config.yaml
n_layer: 16
head_dim: 128
norm_place: "pre"
rope_fraction: 1.0
qk_norm: false
optimizer: "adam_variant"
lr: 0.000792
beta2: 0.95
weight_decay: 0.11
steps: 15748
MLP neurons of a small language model. Each row is named by its layer, matrix (gate and up: input weights) and neuron, and shows model dimensions 0-95. Each number is 128 + 24 x the weight over its row's rms, rounded and kept within 0 to 255. A neuron's up and down rows have the sign that makes its largest values positive.
A block is one neuron, or neurons of one layer that tend to fire together. Before each block is what it responds to, as a language model described it from the Wikipedia text at the highest values.

Mid-word stem fragments. Word pieces in the middle of a word that expect a suffix (bi-olog-ical, ice hock-ey, Car-son), plus "football" after Gaelic or All-American.
L11.gate310 [103 116 123 140 130 155 120 149  99 107 148 117 167 169 137 134 129 111 170  97 126  89 130 130 150 109 137 142 137 152 107  85 131  99 114 177 153 101 114 120 156 120 157 176 154 106 120 133 163 143 108 111 147 121 121 114 104  85 157 146  90 173 147 134 139 114 127  77 118 162 127 142 122 131 145 140 140  95  89 152 156 116  96 132 141 175 152 150 139 119 116 132 147 124  77 134]
L11.up310 [111 133 104 146 120 136  79  93 129 103 180 125 131 118 145 142 150  86 105 125  65 164 133 150 112 102 114 129 156 182 135  98 135 125 158 137 106 150 100 122 118 140 137 101  63 150 141  97 151 121 130 157 153 136 134 150 169 140 119 129  94 161  66 111 134 158 151  79 163 123 142 152 116 152 126 130  69  71  97  71 126 117  84 137 123 126 114 153 106 110 147  96 114 119 163 133]
L11.gate444 [117 101 147 133 134 138 110 152 194 109 135 140 118 136  76 136 115 102 129 119 137 110 118 165 173 132 116 134 132 142 170 120 124 125 121  77  85 161 131 122 118 179  73 103 151 132 151 135 145  95 156 162 133 167 118 139  94 106 107 143 153 125 125 147 133 107 130 105 168 140 130 121 146 180 146 136 171 134 149  79 131 146 149 130 130 153 120 122 122 115 117 153 112 104 100 129]
L11.up444 [125 150 143 127 134 164 138 120 137 118 147 181 128 184 119 147 107 140 183 134 132 176 114 101 103 118 129 135 123 108 124 106 109 171 154 146 117 133  93 138 108 126 136 121 126 128 119  60 121 142 118 114 153 110 136 133  77 123 113 148 125  92 117 142 165 149 128 134 110  71 152 120 118 145 117 137  99  92 129 149 168 159 152 143 143 130 172 127 167 149 128 124 146 136 127 109]
L11.gate734 [112 132 145 126  66 172  95 127 131  87 145 107 154 119 108 148  78  84 119 114 146 101 101 149 126 164 117 166  90 139 119 151 136 152 108 154 130  96 155 128 151 111 118 158  92 108  91 159 133 123 102 119 144 116 130 118 163 103  93 114  99 138 117 116  75 134 102 114 138 128 134 113  49 102 140 155 128 111 134 133 111 122 131 123 175 125 138 145 153 114 155 125 130 118 140 168]
L11.up734 [125 100 116 133 139 125 147 190 130  96 132 101 158 123 118  96 168 121 117 105 158 125 152 119  71 120 140 111 170 107 118 120  85 144 130 100 113 115 127 113  74 146 158 138 129 149 124 158 129 161 166 146 136 142 133 112 148 134 163  76 144 133 201  77 104 150 144 127 120 121 118 124 118 124 141 172 125 101  89 126 106 143 108 123 170 163 140 118 144 167 121 115 135  99 139 139]
L11.gate874 [139  89  83 146  90 144 134  90 142 137 106 135 160 108 122 102 152 119 185 108 112  87 125  99 132  98 166 129 123 117 157 143 116 131 124 142 132 152 128 138 152 152 159 167 101 132 171 140  97 147 146 117 186 129 110 118 118  86 127  82 124 104 169 124 118  81 128 103  82  97 139 163 110 129 127 143 154 145 113 146 180 166 113 132 101 138 155 157 138 128 100  96 147 147 125  96]
L11.up874 [129 120 101 117 118 135 139 133 157 120  79 141 141  84 136 171 108 113 120 114 141  99  94 119 131  97 136 168 137 128 134 130 157 113 142 138 159  99 145  92  90 119  96 116 144 107 112 116 109 126 117 124 109 134  94 147  86 128 119 149 139 148 117 164  89  76 112 110 130 119 123 114 127 151 154 146 150  70  68 117 168 107 114 122 114 179 140 147 157 135 102  86 108 115 148 103]

Verb-final word pieces. Final piece of a split verb, mostly past tense or participle, before by/to/with/that, e.g. associ-ated, charg-ed, bro-ke, wro-te.
L11.gate66 [135  87 142 120  91 126 142 110  94 132 115 135 111 106  78 108  97 173 102 110 136 153 133 165 140 149 128 112  82 114 113 124 140 121  74 120 119 102 155 126 116 151 117 110 118 118 103 141 134 145 118 126 105 170 129  91 139  79 136 121 135 101  79 157 114 146 157 147  78 133 132 119 118 122 121 161  96 100 106 151  75 128 138  92 165 102 121 139 158 121 139 128 124 135 136  96]
L11.up66 [114 142 126 133 102 151 162 133 132 137 123 130 135 160  91 138 102 126 120  67  91 107 135 160  99 135 148 179 103 132 142 147 164  91 117 105 131 130 113 112 124 137 150 143 145 117 120 151 117 137 113 139 117 118 100 128 147  93 130 130 112  97 129 125 150 112 160 104 130 107 115 124 139 160 101 182 114 190 153 136 120 154 153 128  93 178  96 129  87 102 109 125 108 136  98  87]
L11.gate271 [126 189 105 149 154 131  99 132 116 116 112 157 146 134 144 124 123 117 151 183 166 138  81 106 141 154  94 180 140 105 110 102 145  87 103 130 176 121 116 134 132 129 117  82 123 120 116  98 124  99 151 139 145 112 127 143 141 128 121  80 116 145 102 133 143 140 153 109 134 120 129 176 132 123 118 122 129 117 154 121  98 122 158 127 143 133 161 128 152  84 142 114 127 135  98 121]
L11.up271 [151 112 124 142 128 144  93 123 102 133 167 135 148  77 150 131 108 144  96 133 122 144 154 165 132 160 130  94 151 177 134 112 215 103 162 105 116 129 138 102 156 129 135 161  97 157 114 132 121 158 121 158 149 145  92 101 109 144 125 138 110 147 133 167 105 120 118  96 123 129 138 153 105 114 128 153 101 147 159 135 118 146 168 114 123 143 131 110 159 109  88 125 163 108 144 133]
L11.gate331 [104 126 136 118 149 132 106 106 128 110 129 130  93 171 142 102 103 181 103 123 169  86 128 133 100 135 119  91 181 142 177 113 116 136 121 133 187 114 131  94 110 145 137 118 135 125 120 139  92 120 111 120 108 122 118  90 161 116 131 137 132 112 157  78 127 128 125 166 151  91 122 114 169 128 134 118 146 135 110 132 148 158 138 124 111  87 137 119 101 131  92  96 109 115 111 104]
L11.up331 [126 140 132 117 117 123 175 153 143 123 148 135 115 142 129  94 136 135 118 122  95 129 114 104 105  99 138 142 132 107 125 146 119 128  85 135 133 162 118 152 159 127 147 106 120 122 133 103 151 131 102 151  75 112  62 110 129 113 119 144 153 128 125 102 142  78 129 151 134 143 116  91  97  99  98 141 145  69  86 114 101 101 136 134  89 137 160 158 111 133  89 129  92 127 109 119]
L11.gate927 [114  94 125 103 117 123 133 100 126 145 161 107  72 142 129 157 147 126 111 128 146 157 117 113 103 102 159 122 169 140  85 148 125  81 138  83 128  95 147 157 102 112  92 144 115 140 128  99 119 147 124 163 131  91  72  93  98 107 117 150 109 140  91 131 143 147 152 107  96 133 123 136 108 121 111 145 136 109  89  76 162 127 152 135  94 161 133 127 156 132 158 136 153 146 137 118]
L11.up927 [132 134  93 149 152 107 154 108 143 133 108 193 179 102 111 205 162 147 138 140 134 140 124  78 108 129 135 167 111 111 141 149 116 104 134 171 134 120 115 179 130 155 130 125 142 156 163 100 109 118 115 112  98 151 116 102 140 132 158 113 113 109  79 128 112 133 147 132 151 144 119  70 112 167  97 124 113 155 123 165 146 104 118 153 137 173 145 123 149 117 115 112 121 155 134 171]

Ambiguous word-start fragments. Short pieces like for and of that could begin a longer word (foreign, forward, often, performance) or stand alone, plus mid-word fragments (ri in prior).
L8.gate154 [120 142 125 123 133 142 119 141 148 101 148 142 139 105 149 108 111 143 123 130 151 151 154 138 119 154 170 140 101 125  89  82 156 113 153 141 141 127 128 138 103 133 154 161 107 114 125  77 122 166 175  93 144 117  98 168 110 122 149 106  76 141 150  96 153 158 117 111 113  93 125 107 109 130 125 143 125 139 101 146 105 153  98 140  88 126 133 137 109  81  61 136 165 141 144 103]
L8.up154 [133 104 127  96 135 104 154 149  86 122 158 109 143 138 134 116 140 127 117 124 177 125  71 131 157 123 145  90 136 136 132 111 144 136 155 142 113 144 153 149 166 152  96 123 145 123 159 137 128 122 134 123 135 146 158 131 171 129 141 148 128 128 129 126 139 152 121  98 161 145 108 160 115 145  90 106 153 115 121 129 121 128 140 140 138 107 125 110 120  92 131 125 137 139 148 111]
L8.gate776 [109 100 131 121 130 138  92  95  88 126 179 124 101 118 100 121 159  96 100 118 175 136 161 100 137 108 132 166 119 131 160 105 127  90 145 164 103 111 131 118 117 127 111 130 111 148 147 140 113 125  98 124 161 123 177 168 109 142 145 123 103 142 182 123 164 111 120 180 168 109 110 103 139 138 117 110 182 111 139 116 127 162 124  47  28 139 110 137 130 105  86 111 131 113 134 173]
L8.up776 [160 147 143 111 142 114 136 146 148 118 160 150 131 145 122 108 167  68  94 114 147 160  92 103 100 128 121 147 134  95 117  86 117 118 166 107 121 153 105 125  89  97 125 157 113 100 168  85 141 113 116 173 127 103 103 113 137 129 105 114 104 124 125 109 170 157 111  90 109 146 122 124 100 144 104 121  88 117 139 141 128 118 109 108 117 130 176 121 117 131 126 137 168 134  98 119]

Verb inflection suffixes. Word-final verb endings that finish a split word, mostly past participles like purch-ased, represent-ed, writ-ten, often followed by by or in.
L7.gate32 [104 118 143 164 139 119 151 125  89 130 138 106  83 145 108 137 133 160 142 132 108 121 102 146 118 106 144 120 100 112 144 141 172 123 119 100 164 155 105 105 106 129 128 143 110 125 100 124 112 106  70 126 123 123 125  75 151 101 111 174 136 162 146 129 141  75 152 149 133 112 121 120 122 125 104 113 122 111 146 128 128 147 116 141 117  79 146 125 169 135 166 130 152 168 115  93]
L7.up32 [151 109 121 126 114 105 124 127 158 110 154 136 122 137 148 124 141 105 133 123 131 117 118 118 116 148 126  88 118  81 122 125 108 134 119  99 106 121 127 135 114 141 152 139 172 160 136 114 152 155  85 136  88 137 123 128 137 132 129 148 113 182 136 118  88 138 109 140 125 141 120 115 137 131 123  72 167 106 113  89 129 128 116  91  97 138 124 119  97 160 129 125 163 106 115  83]
L7.gate92 [ 83 126 178 104 117 116 152 157 137  96 125  96 139 158 102 101 106 109 129 119 135 139  98 134 125 120 128 120 115 105 156 147 125 122 108 121 120 115 181  83 130 123 119 150 128 145 140 125  88 146 147 150 136 122 137 150 122 148 113 120 110 135 164 119  99  95  91 127 138 155 141 140 123 162 119 143 139 118 103 157 164 149 163  52 129  98 123  98 117 178 160 102  76 151 116 148]
L7.up92 [144 121 128  97 135 129  97 170 110 121 131 131 105 134 162 129 146 159 130  92 132 148 124 130 150  77 148 144 103 119 125 124 160  64 106 135 185 143 132 128 132 125 182 108 107 166 138 143  84 149 128 108 169 112 156 138 124 149 136 151  85 117 180 142 131 109 135 158 129 116 146 129 140 111 123 107 119 114 151 130 100  67 161 180 136 139 142 111 110 110 169 129 107 133  62 114]
L7.gate487 [142  77  87  92 171 140 108 140  99 101 113 114 125 104 103 138 157 142 139 171 147 106 122 109  86 119 100 146 143 104 124 109 150 114 113  79 137 156 135 104 122 135 116 156 115 119 151 120 112 142  78 132 131  86  74 129 100 134 143 166 130 107 137 121 135 141 136 127  88 134 158 150 139 114 158 129 152  73 138 105 147 146 132 154 109 113 111 113 129 125 108  99 145 116 119 123]
L7.up487 [122 136 123 147 130 124 103 129 119 132 194 137 163  72 132 125  95 117 122 166  84 147 115 120  95 138 154 132 114  67  98 142 130 141  94  90 124 122 169 127 139 144 157 147 134 143 127 109 124 117 137 143 125 136 150 110 121 164 121 111 116  98  88 163 104 156 116  86 121 165 155 146 111 119 119  55 146  90 103  99 122 171 144 111  80 117 129 174 107 113 139 111 110 105 105 121]
L7.gate607 [127 102 131 100 137 134 150 123 142 120  81 162 132 102 142 124 105  84 153 128 135 116 136 150 114 137 110 144 128 103 110 153 115 162 114 142 151 109 127 119 137 106 145 111 105 111 108 126 135 140  66 110 113 141 121 103 108 118 113 112 124 111 105 145 153 103 149 129 104 136  88 102  79  91 141 137 123 119 131 183 138 141 164 133 104 101 148  91 145 122 158 146  79 121 135 126]
L7.up607 [ 77 103 132 119 114 123 137 123 155 134 158 137 113  94 164 138 124 113 107 138 149 140  96 124 125 150 162 118 117 126 127 149 146  78 109 101 122 149 148  71 169 133 154 161 114  94 117 159 136 130 120 146  95 117 161 118 113 151  55 177 133 126 121 118 163 109 122 191 133 103 116 132  83  80 147 107 152 131  93 146 166 108 182 117 145 126 116 158 167 105 141  86 107 113 138  99]
L7.gate618 [130 170  80 108 129 153  98 111  93 109 150 128 127 111 154 159 132 170 121 137  98 118 143 141  98 141 136 142 136 121 125 142 153 108  93 124 141 124 152  74 150 157 109 123 132  88 167  85 125 136  99 132 141 136 133 113  90 128 115  95 156 112 138 149 173 156 159 183 119 140 151 144 132 144 109 112 115 146 156 104 143  90 137 132 185 118 109 110 140  76 126 144 136 118 129 170]
L7.up618 [110 169 106 136 147 103  96 121  90 155 152 143 122 167  94 121 110 164 110 160 117 150 136 115 109 144 134  94 166 137 131 120 108 176 121 154  96 113  69 106 125 147 105 160 118 118 109 139 124 100  97 142 173 155 148 135 136 136 113 159 134 148 114 117 139 116 122 174 123 152 157 146 126 113 171 146 122 100 128  91 121 143 121 122 159 122 128  63  98 125 140  93 166 122  94 141]
L7.gate820 [117 128 144  83 116 115 132 133 156 134  85 142 131 128 120 141 103 104 157 118 132 166 112 105 103 122 120 159 130 157 100 144 122  97  78  90 106 141 130 154 127  98  95 151 140 123 103 139  97 153 106 157 122  86 127 134  85 131  83 172 139 143 113 143  82  78 155 121 105 123 137 142 131 114 155 100 145 102 131 130 164 137 152 150  90 105 142 116 107  97 149 116 146 157 126  99]
L7.up820 [120 120 117 158 106 103 158 148 149 118  95 141 114 118 115 153 139  97 101 119  85 140 164  96 122 148 143 110  83  84 157 125 106 108 156 110 139 140 136 128 148 128 168 133 102  90 124 126 173 135 136 125 142 107 131 147 150  99 114 141 138 118 117 134  80 137 162 122 102 121 140 136  81 136  95 114  86 114  97 142 129 125 165 128 130  92 140  91 108 104  98 113 145 192 140 136]
L7.gate955 [125 117 125 128 115 159  95 124  98 136 128  99 100 174 126 131 133  95 105 161 127 135 131 137 115 120 120 154 149 128 127 156 174 119 129 125 122  97  90  76 138  97 148 133 102 123 134 150 112 129 107 156 151 115 153 123 127 120  70 100 121 119 111 154  92 126 134 139 100 114 136 127 132 125 119 125 100 110  85 130 142 127 113  83 117 127 122 115 151 136 127  99 143 142 102 149]
L7.up955 [141  86 154 116  88 106 164 101 118 145 127 106 123 111  95 160 170 142 136 109 167 129 102 165  66 147 142 139 154  65 111 111 166 118 113 123 148 107 146 140 111 143 106 151  92 125 108 149 116 156  79 119  99 156 159 114 153 106 141 154 136 141 103 144 114 127 155  82 157 100 101 113  88 125 178 127 125 110 161  91 131 116 123 134 141 117 126 112 147  83 150 126 182 138 112 152]
L7.gate1029 [ 88 118 131 144 139 127 127 131 105 175 150 140 119 152 123 145 142 156 118 117 152 134 165 160  74 107 117 150 107 123 152  74 159  91 124 147 134 105 168 118 159 141 139  93 162 135  91 100 106 124 109 150 118  84 107 125 134 107 102 101 147 116 109 153 136 149 134 107 119  82  89 125  97 145 100 111 147 111 144 116 139  86 121 118 133 132 150 147 129 104 134 161 120 107  91 142]
L7.up1029 [153 129 104  98 102 168 159  74 109 143 137 110 172 137 118 164 120 143 122 119 128 150 128 114 142 121 139 115  93 125  93 138 116 129 157 134 144 150 116 120 101  90 104 142 135 113  70 109 122 160 128 162 137 102 152 135 134 108 162  99  84 127  99 128 109 107 153 148 106 159 126 190 123 154 163 160 153 129 128 125 111 127 135  89 169 150 154  94 128  93 166 111  97 142 188 137]

Mid-word subword fragments. Word-internal fragments of split common words, right after the first piece, such as pro-ble-m, e-y-e, bi-olog-ical, pro-t-est.
L7.gate7 [135 128 105 108 157 141 111 146 108 111 174  97 148 110 166  95 164 179 135 123 148 129 146 145 139 118 140 149 132 130 153 105 108 135 122 118 159 133  91 144 104  92 112 152 130 154  83 128 100 139 158  87  77 137 133 139 108 156 141 154  72 134  82 120 147 108 152  93 119 123 111  88 155 104 136 138 159 192 142 110  89 166 130 113 111 129 134 130 112 158 111  98 139 126 159 145]
L7.up7 [146  91 168 101 111 127 134 126 140 192 149 115 144 167 129  92 113 106 136 130 155 151 103 154 184 124 153 148 152 157 161 145 137  90 133 174  89 149 165 156 122 140 131 135 154 118  84 151 133  61 108 142 120 139 140 104 125  91 157 116 111 111 132  87 137 141 128 137 172 144 141  88 139 102 161 124 123 162 150 163 137 127 129 111  87 119  85 126 110 145 145 152 122 121 108 109]
L7.gate27 [178 143 111 123 109 115 126 106 163  82 121 141 126 132 131 155 156 133 158 121 135 106  88 107 128 107 122 141 170 117 128 137 117 121 121 137 144 127 127 116  80 165 150 130 112 145 170 136 103 127 162 134  83  97  90 106 116  97 130 136 102 122 121 141 123 171  94 100 142 147  95 147 103 109 126 137 129 132 132 136 120  92 156 180 136 165 124 142 213 138 100  99  80 142 135 129]
L7.up27 [153 103 107 108 105 168 135 201 116  97 111  93  97 122  79 136 142 105 110  73 121 173 136 124  93 102 147  85 112 121 110 135 139 144  66 158 129 174 104 177  76 154  89 126 123 140 136 116 163 133 151 114 161 107 152 138 116 151 151  83 115 137 144  98 123 150 142 103 141 147 137 111 105 100  91 162  90 159 153 106 102 165 135  93 144 136 131 135 126 119 174 137  98 162 144 117]
L7.gate66 [126  54 136 135 133 147 104 101 128 130 163 168 139 141 162  97 146 121 130 150 119 112 140 127 110 150 146 136 101  76 114 160 119 151 128 109 150  84 149 112 180 119 150 126 107  91 131 110 113 126  98 172 116 141 151 108 129 127 125 146 146 104 102 119 154 140 130 124 115 113 112 130 164 157 110 103 136 104  83 143 123 153 146 136 151 125 174 133 125 146 119 113 151 132 122 118]
L7.up66 [124  84  95 164 157  95 101 142 131 135  98 116 152 105 111 138 135 166 151 130 152 125 130 124 130 146 149 127 106  71 103 115  90  93 103 124 155 106 135 121 126 142 135 102 118 164 116 134 126 116 111 114 119  99 123 138 104 117 109 162  99  79 105 129 175 192 164  92 144 150  92 146 122 111 139 136 136  98 147  86 116  99 140 142 117 109 168 128 147  93 143 122 113 123 129 166]
L7.gate337 [111 144 134 143 108 143 104 125 110 121 101 172 112 125 130 145 124 127 122 125 108 119 119 129  97 127  84 151 152  90 117 137 130 149 107  74 119 146  88 147 142 132 112  90 126 132 183 119  98 162 151 152 130 119 123 131 130 100  95 131 134 113  99 114 120 124 152 120 120 142 168 133  89 114 125 120 115 101 170 123 133 113 164 149 130 155 134 154 168 113 134  78 127 146 160  70]
L7.up337 [137 156 100 133 140 145 104 149 139 135 126  84 130 153 117 168 129 120 135 159 121  98 105 148 111 141 127  99 150 120 126 147 128 139 120 109 110  79 177 142 123 180 113 106 146 112 136 142 137 114 201 128  81 114 131 177 120 113 117 136 102 116 115 140 134 166 124 101 127 134 127 143 120 143 141 120 168 139 166 138 119 140 154 120 120  86 153 105 140 145 138 127 136  89 151 138]
L7.gate412 [186 130 125 144 129 125 125 120 123 123 171 186  85 114 128 120 153  94 132 127 123 135 151 124 135 138 126 140 120 109 110 125 127 135 140 147 127 128 151 159 164 124 120 127 169 139 143 120 159 145 143  94 123 129 152 138 123 132 107 147  99 156  97  80 100 126 113 144 152 129 131 120 111 102 157  94 172 112 129  94 146 191 161  81 159 151 144 120 155 129 100 107 105 157 152 118]
L7.up412 [127 130 124 127 124 153 130 148  81 115 114 158 139 165 112 150 153 115 159 154 140 168  92 151 150 113 128 125 137  78 151 170 104 162 120 109 113 145  98 125 134 147 131 138 109 131 109  96 125 149 152 139 128 114 121 136 152 134  91 171 152 113 125  73 163 187 126 146 141 152 118 128 162 177 152 127 123 134 163 107  92 135  85 128 135 122 154 127 127 165 133 118 111 150 134  97]
L7.gate419 [122 105 112  77 141 152  96 142 134 138 152 139 116 146 113 122 105  99 112 158 143 191 163 126 127 129 109 119 107 121 102 137 139 118 155 145 145 119 140 177  92 148 105 136 163 128 158  92 118 124 102  84 137  95 146  50 113 103 115 137 128 106 149 120 125 129 127 156 136 127  89 143 178  80 152 159 144 135 150  98 111 103  98 107 129 155 179 138 119 107 148 107 175  87 128 154]
L7.up419 [170 106 182 122 133 124 114 120 121 125 151 145  82 183 173 121 177 141 123  99  90 124 102 164 127 127 116 128 163 130  94 112  65 154 144 157 181 101 116 129 112 147  99 178  87 139 121  88 123 110 140 134 129 100 187 109 126 116 112 150 111  57 115  96 143 176 101 160 114 129 147 163 141 156 120 104 103 144 142 141 158 127 141 118 107 122 133 128 146 166 101  87 133 137 151 145]
L7.gate585 [133 108 115 129 143 167 124 132 159 126 141 162 108 125  83 105 133 127 118  97 125 154 117 132 128 138 130 139 118 125 124  98 138 124 168 118  48 108 150 186 162 103 134 136 147 140 129  93 116 100 125 147 151 103  97 150  75 144 125 105 119 100 111 104 144 108 132 110 122 130 114 142 163 142 141 137 118 141 121  87 147 142  97  86 144 147  76 130 113 104 129 127 114 146  95  96]
L7.up585 [150 114 136 112 162 128 155 130 114 152  68 161 129 140 165 105 136  95 149 144 153 118 130 166  61 136 148 118 114 182 157 107  94 127 115 166 140 150 141 159 124 132 115 133 158 110  98 105 136 139 112 112 175  85  92 150 120 127  98 160 123 137 131  80 117 138 126 123 123 143 133 165 129 113  71 113 127 102 160 127 112 142 133 135 122  58 165 160 114 110  92 126  89 113  98 147]
L7.gate697 [148 111 133 106 149 157 162  89 156 153 136 108 113 141 140 113 109 132 105 128 135 136 113 154 124 130 106 163  97  94 159 118 119 126 128 162 162 142 132 123 131 144 185 145 173 138  82 139  86 163 140 129 101 107 187 168 119 139 119  93 101 156  91 166  84 114 104 108 114 142  86 111 103 151 156 160 135 121 156 130 121 139  96 109 144 109 125 149 128 118 121  99 168 139 167 140]
L7.up697 [118 134 131 153 148 100  73 145 114 142 124 127 138 139 144  86 117 115 115 178 123 142 125 129  93  68 164 115 163 130 138 111 103 129  86 115 134 132 150 137  90 101 101  97 121 146 172 137 101 156 139 132 123  96 128  74 104 127 114 106  94 140 171  97 137 109 137 131  86 110 127  96 127 117  83 105 110 114 166 151 118 150 124 135 143  90 110 138 126 103 169 108 180 135  98  91]

Past-tense verb endings. Word-final suffixes such as -ed (and sometimes -s) on a sentence's main reporting or action verb, e.g. prompted, urged, described; occasionally other word fragments.
L8.gate310 [152 150 131 119  94  67 110 128  85 133 123 116 104 149 140 109 162 152 146 171 153 144 112 134 134 123 144 149  98  80 112 151 143  85 144 105 163 132 117 123 147 137 146 114 116 133 123 130 107 157 160 132 113 128 107 141 115 141 141 135  89 102 103 128 114 122 157 111 116 126  85 129 122 125  68 121 143 115 134 141 105 118 129 119 110 140 140 147 148 116 124  90 155 127  96 137]
L8.up310 [127 104 136 162 108 145 106 148 101 132 169 125 119 141 138 131 114 136 106 114  73 109 144  75 109 108 119 138 127 132 122 128 101  98 104 121 141 136 114 134 145 104 122 135 106 143 160 137 109 156 116 158 132 108 123 144 162 125 157 102 130 141 175 137 116 142 128  88 115 100 139 106 126  91 132 181 113  80 138 130 159 130 123 144 159 128 126 118 134  84 135 118 146 166 120 117]
L8.gate1305 [113  94 130 148 109 132 170 144 129 150 148 177 121 120 138 102 121  93 133 161 157 101 153 126 111 127 118 117  92  91 156 134 119  66 122  84 165 127 153 141 107 120 144  82 133 128 109 128 132 148 115 182 125 108 116 130 124 165 134  94  79 147 150  97 120 122 150 159 107  89 101 102 154 131 105 127 137 151 148 130 100 148 121 108 133 122 148 146  75 100 133 120 147 153 114 141]
L8.up1305 [142 102 125 122 102 107 135  95 178 124 110 124 101 182 158 131 102 130  81 105 124 144 100 140 116 124 134 119 109 128 149 186 131  84 104 143 167 169 131 118 156 168 134  99 107 113  96 134 100 128 120 100 120 134 122 149 164 126 135 132 125 115 148 168 120 115 107 105 109 131 153 119 138 149  92 147  98 138 170 152 145 143 158 108 156 145 128 120 139  83 122 164 174 137 134 152]